Weights of a small GPT-style language model, trained from scratch on English Wikipedia.
Size: 2 heads of 128, MLP 1024 tanh GELU, vocabulary 512, 20.7M parameters.
Architecture: LayerNorm before each block, learned positions, tied embeddings.
Training: a variant of Muon for these matrices, 416M tokens, 11674 steps.
MLP neurons of a small language model. Each row is named by its layer, matrix (up: input weights) and neuron, and shows model dimensions 128-223. Each number is 500 + 25 x the weight over its row's rms, rounded and kept within 0 to 999. Numbers have three digits each.
Before each neuron's rows, "fires after" lists the tokens most often just before its 100 highest values on Wikipedia text that the model never trained on.

fires after: " A", " C", "S", "C", "D"
L4.up782:550473471494507483488542510498532460528509503457491500505479502481485499496472492490485487484482472490479517506526488505511469475536523475506504503502503514505484484487492516473427504463480526518550482540509547517501450503488527509460508504461483506523487538515516503531467534495531495511

fires after: "u", "ow", " f", "b", "f", "if"
L3.up644:518471482465433531508500503520521497537511467479501499534505491537463565489495488497496506474503476485536493495465496493482462518465421472515527522518500469496497498450536487471468533467527487502512535466502530468539517533501489462535480474552548522472526472460489500508490454511477521505

fires after: "-", " ", " (", "f", "|", " in"
L3.up746:465488525504545455504494535522501531489480517478497539478507465496477494522488463465467505459508494513457495533507503524483475541485467511538512548515491461554510481471509544518491507528478469548539527480513497481513541499500522501485516488472471507505501518477525509503488541440551509487

fires after: ":", "-", "a", "id", "l"
L2.up902:481498481459492482524505518507492502528513534497497476485464502492548479458538503512499444561489452505485476540474510545523527523496527479532491470485469528483515439516521524524473521538540488456531521457534528470534488492484470483454504515486483453527517511537490496495515498493509472489

fires after: " C", "c", "on", " W", "C"
L4.up687:540536497487503472533487445494477506499466515492476516529500495517522450511503496549479504513482488469506486492521507501536503514499522496540507471528529520487515549519462527504516516509539468499451516463494519482489505488518513509503529502489517481483509578500472524501478518553495477498

fires after: " ", " s", " p", "id"
L4.up830:474501493466482469475451525501484482507557499430518495451447480517437554460513526448507500459491478537522487472513516525511492522482452523476497489478516496479529510461490472471474531490508504530517488532485580459482515486527498483529475525458520502496498487511464527540500480488503502558

fires after: "l", " st", " St", "j", " J", " b"
L4.up20:515480520512543464507530499496528463520486541511525482504490458481508456515490488488538499506506532551492518472503548508534515561526526508508502456487490479472463508549485475465493477484491476521501508520489490508496469471460493506506492490547518524491467479494470519567546539498510478488

fires after: "0", "A", "I", "6", "5", "4"
L4.up411:524485447500535460487520535502490510514533499494497491492497487522512518491521545543473502499547486502487509504525492491462520511492466526516468555460497489497466511442507498471485494514519518520535441507482518507440452530494486520506509524472538479485537531510493491505484463506517470483

fires after: "c", "ad", "in", "n", "i", "ac"
L3.up173:450487486514522520539501503528524533468469513441515519485501484499534508479502459519524498502538485504487461521507504532497509482491549508477491525507470503438509489480564555514507531483500539515497438489511533504525525548529530462512502497492515451496524502504473481455521498506545498494

fires after: " se", " th", " Ch", "al", " ch", " o"
L19.up28:495504472501440547510532489524459513509498505488515502471511508471526501498480495479491529490491481478482444513512511487547527506500538492498499488487493459494485494498487493491547476479509543464498537475510465496485454526501455515495525480496506483460531518506472518526495547491539446514

fires after: " m", " e", " W", " w", " M"
L21.up339:506484498480421552503503467519525487499508522535544562477510518519470545491475511524497535489492492492463503497465499483465522531470491509492502491507481529485520527473562527487488447505505536493467505459460501433525494520505517539472488523492469470495549503508542486509528496505493528514

fires after: ".", " l", " p", "u", "o"
L7.up737:520479490469478523532501493497510508477491515491445460492543498505451535534475476461488479551491491435496534521531486466464502507514515447532526518459490478472494502502496495520470512516464514537502502528483500533506514474461487493503507502532460525508495509455484539507499485531499494506

fires after: "o", " O", " B", " I", " W"
L4.up347:476525522521441522509487494485514500527498496468474541497466513496491505541495487545517522493517498498471537532468493484488510520505485510488477460462508521497456507472530520493498515506468487486537494510482534473486453515531516493516486489489507506492525518490492488481517518517516476481

fires after: " to", "re", "g", "d", "n", " in"
L7.up900:506443497487508533507476492513508496539484514491482541491532485509447535502485450571537511470493456523445441492519515460479497496471503485478501470523499503516482506498484558514495508519507532470519488532508479503540507532458516480511518512540513479483495498481523511483480518448491494457

fires after: "9", " ", "1", "2", "og", " |"
L19.up755:510478462545511532476495435457506530456571493504490487497472497485532492490507516493483496493501496513538488500501554477541507455491512473517510467473526470494515485526507546477509525484479461464500490464468495483488488488460537464525543482510482514479463467505451452513460540520495512531

fires after: "-", ":", " |", ","
L2.up435:508550490467492502475499524492443511528516494517472495466500503469510497484528491520497476525487485477522474534481456521485529527525543500526539516471489504485498481540493521513474520492545487530463498497509506498525532505507459487528477511482489517500472518503516513444530503465465495491

fires after: " W", "om"
L7.up725:493515561503445495497506502526498489561518500479501548496479530507480502485546515509493545483508513493459505472500520500466501483548562482509499487501465484474491537476488502485472470489476504500555513508467527508500481522542488543490492490511437474504524495500485485515519493493497494505

fires after: "c", "==\n", "d", "t", "\n", " "
L4.up903:465501492503527562508502516488494509515530515512533481495508472457519501514490518489511524506486448497466511501512553476482548458478533511513520505511506488461502486521446498526471510498503515473497503507506558496513517507492505531507453481464491512465501462455481496491488567514509495473

fires after: "S", "L", "D", "A", "P", "O"
L4.up426:537518506465509505529507510495538488529502497465498542481500489470480472524526480502514500475490462493529561531525501542484493464521529486486529523469521505509458518456478498519431512465491546503521472510525525468506489537531521486448515479504511478481543503515480475547476490492515497481

fires after: "ir", "6", "1", " W"
L7.up59:502493542463516503523538491498518458532489556520479516514495497498486535514519542516504567489508496525477501524523537502509544524539495466481482507483468508441499485480536517492487518542495521458507514474501493486443492499489476519561486521508495492473508508486497515526519459469527478513

fires after: " ", "ed", "s", "-", "1", " that"
L19.up85:491495460520517478472498482510462498503506535509457493510467549498483483572476488475471506497489474508467483500467482544530490504513505534502501517468497503513509556468482538482506543523495519516552489476454524521489526486478500479479478505517506521484476495505474461501471474527464494491

fires after: " m", " f", " c", " p", " s", "in"
L3.up802:515440513479503537507488475500526505511495509531525518510507524491499482481493542516512491487508481518475548518506514537499465502530484507506535504504479476486508506455509500472513479471482591476488502486494519507517512504478535500498462448505476550507507486444500534504495552443509504473

fires after: " ", " s", "c", "-", " S"
L2.up228:499529510511487527504493558499490477526531458495499500493453530510503477500501490486555510481468436519514488474481492512487498511500507556514469525497502499524455482506448470479517515504500481493474490479503522491457519496502512552443500479495481508460486508517527527497476467514524479513

fires after: " T", " C", "Q", "c", "h", "C"
L7.up237:454511497515503482492477453484504502518486503531517497508505518561524492491514459475503530488516465488463496508485509504470508499497494476549491474477495520487477507518506525461470483501549485491479484505464545498493483461510519503533524526505496477510491525434450508525510544505474474476

fires after: ".", "4", "7", "3", "5"
L7.up175:462527497508504509562459492490499517521513489512448480499492522505489540473508499494514504504475521548478470533525508494518522477501482510494527500476490460512438474532500545465460516500548461483500524518488543488530516467499461506547475476484525524467486492473498482474506493487515495525

fires after: "mer", "i", " Ch", " ch", " H"
L22.up918:488512518486463490531507482532499502493468506481485526469520477518551467516503464531556541482446470504511496466526495498498483510493536521467474484500520478487472483523504465470507516514522475532474537508511494508494500492503493535508514495481542511495512533547501505512502518515491433497

fires after: "l", "j", "c", " st", " a", " m"
L3.up341:513472487504510475488502484472536485451491529483506521474452516483515493489508473518518492530514522485495553452492522506538522513553473478486479509537485490463470493527493503484457527486518547552500460505512555525524503486494535479488532468448536552469480485525487482543525543487506487484

fires after: " f", " k", " s", ";", "n"
L3.up617:498499513505479521470486500472552523528513530536485512526481478489453485478491498454497505516496495502488517481545477523517462461531519529486511507504438442472500527507491471456513499471526511505540484511497502477539512540513512491481509475488484566514498499540483471515531538467518493520

fires after: "\n", ")\n", ")", ";"
L7.up208:477511448480512509509476526500502470511508492507501513469483449458527489517500472485458444490487536504509535504453490512501510505486476511519523472496471519491488446531524531491535485484521485484472472571503463491505472521566525493486532507515490480489500532499515526483533520538503478508

fires after: " v", "oc", "i", "em", "c", "v"
L7.up236:487476500483456465542560508480507522490503526491501520504499430541546533486499492534480484520455515515501492471483492539500456480508485477530489486514494468492506506515461506516487472495482525499506441478524501513487493489467499504489546502466517516518496501521485489507552471532474518492

fires after: "in", "al", "ar", "c", "w"
L7.up173:513511427501502511500524504494488495427494495454502499467475473495504531494489521503520548515484488506487487527545498534528521537476513532496526501522472500514523532501550540495482452525536471482484503516525520518535530482503467517523484516454499531519491472507541475467513519520482508503

fires after: " ", " (", " e"
L3.up769:531475485522467485473510515480465486509541482471494567506521534542502470499506550497536530502494469498495535545498527482519495513525499470533473484495518487539519553471512515470538517513482491491499509475481487483537475501491504489483521485471496520519459520511467502514475529537490470498

fires after: " ", "r", " A", "1"
L21.up195:493504482501507516509508487492532489498478509506467445542497503476515521510485556510547485539501507469492489481516430500481542466538517474486504489490458456522474480482501451562490530491543515527477503523470514467561503500479497483484494536511522491505545501532511509525497525522488529486

fires after: " O", " E", "e", "ic", "r"
L7.up778:502490493498500503449523511482518493516481564513436524481517492545484466485535478501491519514488518474512531495552489488479509485497492535542470474468498520495518471460531524487485505500489489507482511518549533488506506513484506466503492480523456457509527498481543505460575492526525483520

fires after: "p", " p", "op", "0", " P"
L4.up348:459475506554503537507538486473502475520474514483499527545502512493496475502571527490496530499479501481526499508520542501497505471529503510505530501506519532467439500471476512471502475485487455475443551482482515505504514544444500504493505478497484481491414537479495500546506497486510527496

fires after: " in", " R", " re", " to"
L20.up478:511473492519516515508484518514524474536486518483514462492484487512403499510487499519533502497531512533496471522528507462496486501495515540493459505556497506481500472489445511507497486527510512514473501455480518506578512504538512512502485517473496491486520493491491501455463500527461443517

fires after: "i", "ic", "a", "v", "ec"
L4.up375:458482454484527552477473507527528488519510535497542495487507501475496539502476522476470507510473509489497508528457492509469507495446501508525504510485477458488538492499535516495562497516481541513529477516489513518477536510565500459499481514493527512562507515485505519470488469467496469563

fires after: "v", "a", "at", "g", "t", "i"
L3.up421:469464498483487471490475538504497552468460498526526511522492496540536485488503495512463497505474527519535454496468543481522537513478559513495465515496544485521534495493491507514489462506471497520488504494498563524480570513465483455494492517499515479483459515488492498476493508483504469508

fires after: "oc", "g", "er", "or", "it", "ec"
L19.up247:460524466483536524526539507475553543491514506521505480493496477506552520479499482514477508514463506486524528483463483517506476513491462498524479497520526481510507425519455492518500502454478543504511422502501517490499512537447531499504533519496528477502489469502525475493528514518505502475

fires after: "b", "p", "ast", "ab", "d", " c"
L7.up581:499486502485475504516510488463502504455524512499491471515524510505506485562520493554514511497450439456470507513523522505540543473502497501505485504514469498503481511489509520516497532475526431456517514473491520510520537519460510524507491492506537442501533473529499521475533505520472507516

fires after: "b", "s", "j", "p", "es"
L7.up341:537468456520489466493493503496507522517563514514503523470513513491497534514522507549505511497471499531497487509522518532541485485498476461484527526534477519542501524456513510538462468506484485510485494464521522510497542487445496541510524531517486488521481471475454539491499535523478525472

fires after: " ", "t"
L3.up632:492521470553517499489500512470537472465514479557495501527504500501519502500510531521461508482504482468519540503492511482516492498501482550497518522443479540500501511516475516504536497549482480548495509509497496451476468532518482515499482493466491507533466545504547497482474504515470524491

fires after: "f", "er", "-", " ", " al", " ("
L7.up479:504461471530502509481489483538528521497479488460503575535530521487507488488477542477517505471491462501507491508465476546503536522482461527533490520496507438510492490511535491489462500496472497523500486500513474505509513462519506492516506537476494526515496508499552496521473486457526462506

fires after: "S", " W", " K", " R", "R", " L"
L7.up412:513515520491495517497492545519500484494538464478504491465484522512525534461514499532514475525501497496509543494522547515511470451529519496522460509514420490481451532480475534428483447501496518489523506514479489500509501498511475526511477518511497455523459524512502514490526479516482489503

fires after: " g", " ", " on", " G", "n", "1"
L22.up962:487510499493518534465546479477493514466505509521470519535477517513486484503511472465472470508506494500454472466484508519521460483532501486529461482493515463500523505488504534486507474453541486528490520486479490500461540482486509506495477482485497517510491501529471461556482494533517472517

fires after: "n", "i", "o", " S", "or", " J"
L7.up45:467485540511481523505500509487482530506542512506495475481521549461497465503523508492522530494507522525501448495527462436493476557493463509507460497492466504519514503515508504511494524531494497479505473465476495500475456514496507529530533511514520480531509512536521504491499500526455476494

fires after: " ", " the", " a", " and"
L19.up70:512505445504553495532472467482484471474534466548538497459545494519462531517520501457468469514484496499541511474466503506495540489494505479492539511509506512513516533472507515538530540531510478463516465477565467552513484482516483466492455462428465484483511563524501530514499502471543539494

fires after: " w", "c", "g", "\n\n", " be", " s"
L4.up146:491475507443498472514506499539492511521502486543496567508467480494499522510535521489532489476507468499476465494486486491500508498514474499547494514495511551519516516545545505510522487530475498523497463545493521504529521457536497508489526506524460532502503469455486505484500492520471514506

fires after: " d", " pro", " l", "d", " n", " A"
L19.up730:533473455499486463507501492486536504502465489512495545486525527513522493505506532526506473478458460571503557493459517499537523508513462506478491525538505451546521542554520484474503455499520502527495496494477486493500529451502503482482509501501534489505476512495524520484530512520485523531

fires after: " ", "un"
L3.up1019:532505484524490488493484573483473458435522473505518525504494471526480495508524506489483500496509475512500507503478490485492495494527489536518472509484502490526487504507521567468523509554524504528496547451489559461527543531482485498505483464477517511527489514488483510497504494498481527523

fires after: "\n", ")\n", "ar", "er", "r", " P"
L7.up337:502512470489540503470482479501511565504531448513500521493463485521465461507519488493472505508532500483533530502424499470502478495515490502532503514505528489491510483526511502517531492517437486468491503557490489491477520513510489515519496461508496466524517547521530488476486500526534481502

fires after: " l", "al", " d", "s", "el", "en"
L19.up230:502480497498508500476500489500526484506543466519463546490469498470516491509507490523492473498441481509508537503495534468516508509517506430453503517535503494506472527544498497521495460522486546501493523469495490483436486466490489513498522491487517453523514486521492494570569514509492533542

fires after: " ", " \"", "is", "od"
L21.up115:487496451519514505521542516478520460524446508509505552487501536508490505499490502497517458478453462495497495482465481520490472488502497498407492522512473507532506468512519548502503531498479477516536534506503486510527548518499495473508492480464499488500509473542477496487495502533480490513

fires after: " ", "id", "in"
L3.up798:520522483508432510465483497513538512501538521478491481523482450522470480494529528494493476481503529515496503476505471475459522541506453510497482522523523501492480514445487501500526513497481502586498465537483500498479502483532525503513510513482473504483470508531509535460512549508488532517

fires after: "f", ".", "ou", "p"
L4.up603:545438491489557490520489454499491514505500518493523513465509523523548515487500507478496484513531458476474481518510517521468541453497522514459540494485441510488455533484515497493481522475495543506493473495495504468517498530520480518485483510544506500459472481529507469519550493500485455468

fires after: "h", "w", " w", " W", "p"
L4.up445:509498509547472512517512529474500486523468500493504552521498471513482520480513564500524534515450485453504505523534504523533478497539493530532562500534555505474469500490480503516482479464500500488476505504482482492501518483514482500523507499495507498456464508483478503485479578502466473491

fires after: "u", " U", "ou", " Un", "in", "2"
L7.up828:505528497533509537499511491517493477456527513483525503496510481500478475517496515484508539527504501463530483475502510485485464482456450532514500538482468456485485488486508458472520518477516487561482499507485461499492507498503493508486551543550485499476480528486529513479509509503497536517

fires after: " n", " N", "e", " F"
L4.up745:543512498491485449441504472509523472524527559497477514519444482470498504529475523545548459488476505482500536497530528495528476520502498521529496490487536473475544531530512451469471536449497491517506522521484504460466508510519506498468551440467537505463512488482440498493483458506488498559

fires after: "oc", "c", "um", "ic", "ec", "i"
L7.up392:488515462462502524497512504522493523468519511543467476512524431505510501483524462458502482526515498503484475484480491516486496481517493522513484521548506495550513452496496521454533490522461528497486467519528472469537497475488487536513517500492479466517503483477499506480457450527511470469

fires after: "ill", " w", "w", "o", ",", " W"
L4.up956:473524549451499491530504550488505478551482537477500510528460488512542509497520515484523495505496467508455491526498481562507500500537471517512533483516519461444476484516518494494523528498505494507519548520502479532488481464506484552500508496471523495459452525542548530475471491487504442531

fires after: " l", " s", "re", " he", " a", " ch"
L22.up176:500542484501480495448504527509468511524499532557528521528489469504486470500471491538500512480480546504507459526514505482525508486520490473483536495475466516513476474522501460494543506494516585508492537540463517546519534511491520470483487495500536519510501514524500509469501505474528496523

fires after: "art", "ow", ".", " p", " s", " w"
L7.up702:466524529467482559528505467509527502499505460547484560520485542513490527547535486504477494518485522496506509502490459520508535520523514479477541519482500457390505502481496521544464542512490515498473474535517505504506488485471478452532486530513476481482478494511515506523505493505504551476

fires after: ",", "or", " ", "i", "as", "in"
L19.up505:463538512488500485499516552486470498520514552472495555481491495542510498498484467529491494507463527546489486489497497496548491537514502476509465555529435503524528485545508489495474502523461508455515476475487476481522501505530495512505504509501513489502526499505543489485450524543503496540

fires after: "c", "g", "m", "oc", "d", "en"
L19.up37:516490465483499498492500519509514491489501524483490471531501472517505514530447514529487487486507469504473454514481496484501495503503508520490506530474517487518532497542515512531501450474465510492478447452506474477535502494497483507531527460530483540542504451518502494512534522507469518490

fires after: " f", " s", " n", "e", "f"
L4.up945:507457501476465501489510483504536498539503498440474518529472462464471494498489485549487472508500493467511447475529490516510523511487488550501558497477483459485479535473528525461492507498529517512538528520526534479507519512500483461511516473505552535499495519469502501519476473478506504522

fires after: " d", " D", "1", " ", "o", "Q"
L7.up370:502508489474549495532543490547437483484519485477513518483525503565445504579518532467490507521505495539468510482509499525523493574510529525482478510496497484494510489497498554446513513496472492516485489505453525467475495467450482531511494494506486493506490473498492478523478515515513491530

fires after: ".", " s", " m", " that", " k", "f"
L3.up579:517450535534500503506485473484500476517521482488493515509504475544492529476533494483531468510488462507445535550547491545502526482518523533509551482493442467499469511530518540516503476478472511492498536526458462472537496502492508491473503442523476530471526561506533495531513518482513534518

fires after: " ", ",", " and", " |", "|"
L21.up633:475514482499551515495491468514486530496486490511524511488512483476476483525508543503478486495520542497474519505513467490534503502499490461489477475533497534451504539526494507490528492474562504460508528475526482538485481501537482498472492523473464497517488500526508531490523536503495503502

fires after: "a", "o", " s", "us", "u", "c"
L4.up976:480488492443503495566488503473545469470493470500495526478498476527498506487485531504487491505481500439472511521513516520456483500460535503534516494481498502464539470494500520521473462528496514497487478483538495539511523540503497495505510557489478510528521530475477534502515467508514504508

fires after: " re", "o", "e", " P", " p"
L21.up711:479537483492487513495481474489512530493506528475501523466495524495445469559535458519476499486485529517489489482528536503479495525528542495508488522466503524514514499541505494505500514492480513552521510532516495520533531461518529521515526480485519487473489508519492491543531470472519514498

fires after: "e", " re", " O", "p", "re"
L19.up360:447476475472478491452505490554504511498517488486483498501565507519517499510506482529503536510510477517500492508517496523480488485507494521470481509478504492480530510500517523438482448471512478474465523470475492469509450530537500491522472453553485490456501495491502528504544470515534519521

fires after: " in", " s", " In", " S"
L20.up306:555492518511510492487497528525498495463530482471470476479488511496486517488522504480489502495494454506523474495534460485477477488508482575527519489520504519520504491460460477479473507473533447511490515513472497499477547478498518533484491462511495528577504483534487504496457498504471491492

fires after: "an", "en", "in", "n", "ian", "on"
L7.up83:484557466507475558470469485489521493475518527497480451525507497478502505498483535511509432481513512488474525450491480488494514489547509508509453464539542520500480509463513475509488497518504508532497490520494462451467484489491512540511538480491484475509457497532475499477524533522475518526

fires after: "ran", "an", " t", "re", "ou", "e"
L7.up765:514485522444505460488468491508465516530509489495516532493477532489419491501467495496498501517505470487589462505505473459458523472508470532544495472475521481526533515486516521478499528491525498504489508504527461467472532561529524509503504514523486482517483507484538508521506479470498502500

fires after: " W", "u", "w", "un", " f", "av"
L7.up810:475494523513504513477478535446519473553499526494466507494464499500491527509508549529485508528463463482509495520500502523518514490486459508508534466526500493476512539502538487512474547497479521448450507525491518519520466453457512527511563532508496517491484498515483523470534504479475518491

fires after: "e", "y", "re", "a", "l", "em"
L4.up136:483523514474544517507472462492486478504529485460461480499503516510481529495472510453447492471507505488534475506526485447462521542488529472530458453483500469528514494486489539493487534480532540496515482497514479500469494477521496515466491534487446506494510535492507520495490536521519526504

fires after: "e", "r", "j", "i", "ou"
L21.up221:522498486478480495468513501486460493512526524506547506513500502522527529501481512502463485470456474565494459485474509494500511536484520541491507468446466511504489484491442487511493534497479508498500506500550513456537481463485498496467501540499526485458480484512545489474520504477497509473

fires after: "7", "1", "6", "4", "8", "2"
L3.up927:487525489463502522510518506465523482478493528529472517450482489512523497490509554500493510530520492508477473511495533487487544513482475522485494479517522515526464487491500510467440536529506507465499492509485503510489518518487453476548508511491537470485515508493494507523494485524495470494

fires after: "th", "r", "h", "m", "t", "Q"
L7.up318:481563508535504470527512462475476475501484438531512523500459518513510469475518469472490517486475522515531518498470485537485550487495512536488492481492460515476494496514492513489481527530506484501534485497508518509495536510504517500516498523471512502474503527460495517538474493524455483497

fires after: "c", "d", " d", "g", "p", " b"
L19.up74:511520488452516528474495483492492476497525510540533489517510447473430468512500546474540470496472531542530521469516470491513493495473514510487498535515499488502509489454482501551471515519525508524496496485478517488501502481503474512508460474493480494501496490460469513489514531534467540487

fires after: "h", "ec", "oc", "u", " Ch", "i"
L3.up907:491519555491479500496552519483546513495481504511508508506496478527528486500470470475512484510473511509510482476514495483505529509468499511536440504516525500468539501524503471511514516508508499500484452531515453540514533507504508498480555495480504478504512490492526486511478545522463471511

fires after: "u", "i", "ou", " (", "-", " I"
L4.up549:520498500517513511530508462501474501515459496516539518531512522528475529518478505478507513501506498488506428486443456557492490523496462491503449508433487504509488489479554500503461496478478504499483507500525479486490521511489505478546509494506522495534503541500544538513473522495533474518

fires after: " ", "-", " (", "/", "\\"
L4.up495:465534479464512463504502468519501506496516520462547510460454487521556459476536548514508502460494453511523506512502481526489489539517459546487474482519491520475459480468488465506551499512503464544507504512526532535487513499551498517474495524497514486486488493490508490481551511511488515498

fires after: "l", " st", "j", " St", " b", " J"
L2.up244:516481505500531506483550444477516456508508534494530496492481493496497498500523469501488537499487479487501506477549507505475552564546505543521478500463483462489492451507481494484470497499482489550509508494489488492524499475472541472478535455509512464514479488470507509543518489519458498522

fires after: " ", "1", "3", "6", "0", "8"
L4.up758:456506463518499482511534493492461492508512542507489492503486501489517522519498518503494504522514499466487524477480474502496555495499492488498498514463476485474471475543482498493497468539536447509512526516500474469528506545500513490484454540539519504514504494451510512491504507526525498498

fires after: "c", " c", "s", " s", "i"
L3.up403:473507510492545511500482517529517524437516497502513504515464520482505548509511518486526486543513492501507503502503494507491507489470534459535524529451511509500511495470478505462517519489512524544513461477451518509470499516518466485486474511474514489494499491479498516457503499491481487498

fires after: ")\n", "\n", ".\n\n", ",", "s"
L4.up815:507525465452529514499464504514512518493539502529561569536498466501502530502543499471489459509509527510493539512482525521515487508463499521510454462462487516517505484487554515514532456494505498505497510530498503497545483486488504459465450515485488524508502511508503529513527522498505521477

fires after: " a", " b", " s", "b", " B", "re"
L21.up689:503552533483483487488492519513495494533498512538451505534523503490480498481442451512465530503496510535538491496497504537509493521516447452512495502501486490507489517481484489437535482506528482497522544526467531484502490488524493506482476546490507486490498505535520480503502500511528495485

fires after: " W", "c", " T", "om", "h", " C"
L7.up713:462465560521516514460511439504502497510483536538486528522479502523512525540504492493518481496514474510519506502529499559511481493463498490528489481473487511495478515531498531506528495523517491489526478489465491492497485502455547509502516490514452454485497539476452518489485501517472474502

fires after: "e", "a", " re", "an", "en"
L4.up577:515501519509570490507450499489482476493463510520484529532533471494485457502524517513472496513468513478521503475503544495489478509487484510503503541477494512510504503502492502444487486475479498486453521537473527477476509511495485490525499493511443493499474535474461521508494496532487486523

fires after: "-", "e", " re", "R", "/", " \""
L4.up139:487479499476530501517485488469456482525485516501481528489524481535474490464477524477503495497503512472514485430492488496520494499503497480473492484490551555522496525488516502492486517489495525457464488491515509475540498541479539463474496502539461456494465541518530492465496517491519483524

fires after: "0", "4", "6", "8", "5", "3"
L7.up542:532490478449498473512522498484494535487516541509503479470468492510480499472517480496513464500524492453507480478517512520488470538499508487521497501492500495475434445482540510446473489505536519480517480496501548494492492515502480544495511497488543449489532484496522533509489477528517489502

fires after: "uc", "i", "a", "c", "er", "in"
L4.up453:458471472539543470509489555503526532451495508496522496439528509473481507509517526481520534483485466494514452483481522504523491498465530528522480509501506501520563479503503501455491504489511508497501457544533558472482490519498518455511492521456476488542517457468505499449499489554482455519

fires after: " ", "l", " st", "\n\n", "j", " St"
L2.up779:498521536563511467480465451512547440517548559466542490482478518480480468546478501507486503483486491513489488462487521490535485488529524478525493479474494519472500491508473520501498527473505500498504492512503468523463498476534519520487505502490512509488476449516499568519500514488507513490

fires after: "ad", " D", "en", "n", "b", "oc"
L19.up638:509517475507525480484495496501487497489486496520499477558494507480511559499525459509519466461508460553534455479521534512518524482529523519515518514467440535525474508486506515472529509480473532517504506503504554464518490483481453474504487480464451530511521490564522461514510524490539498531

fires after: "\n", ")\n"
L4.up843:529520464446505473514458515482481521497496477484502542527449496502514515500481483504487506488495484499509519495461503500501490529477520541495490488490568501487538441480540517529505526454501490473453527561501520482449489507545514477490454466504476495448508514499530513513487531541522500461

fires after: "or", "c", "\n\n", "ac", "on"
L19.up547:490486499509498492516518510549483524561502505509476523461455499518507491478538462513559490510480517520451473508494503469474529478506531448475542509476450510531551504498521538538458510513492496522532543508492511524509489509486480465488512534541478492507494483485536491477528476510483502509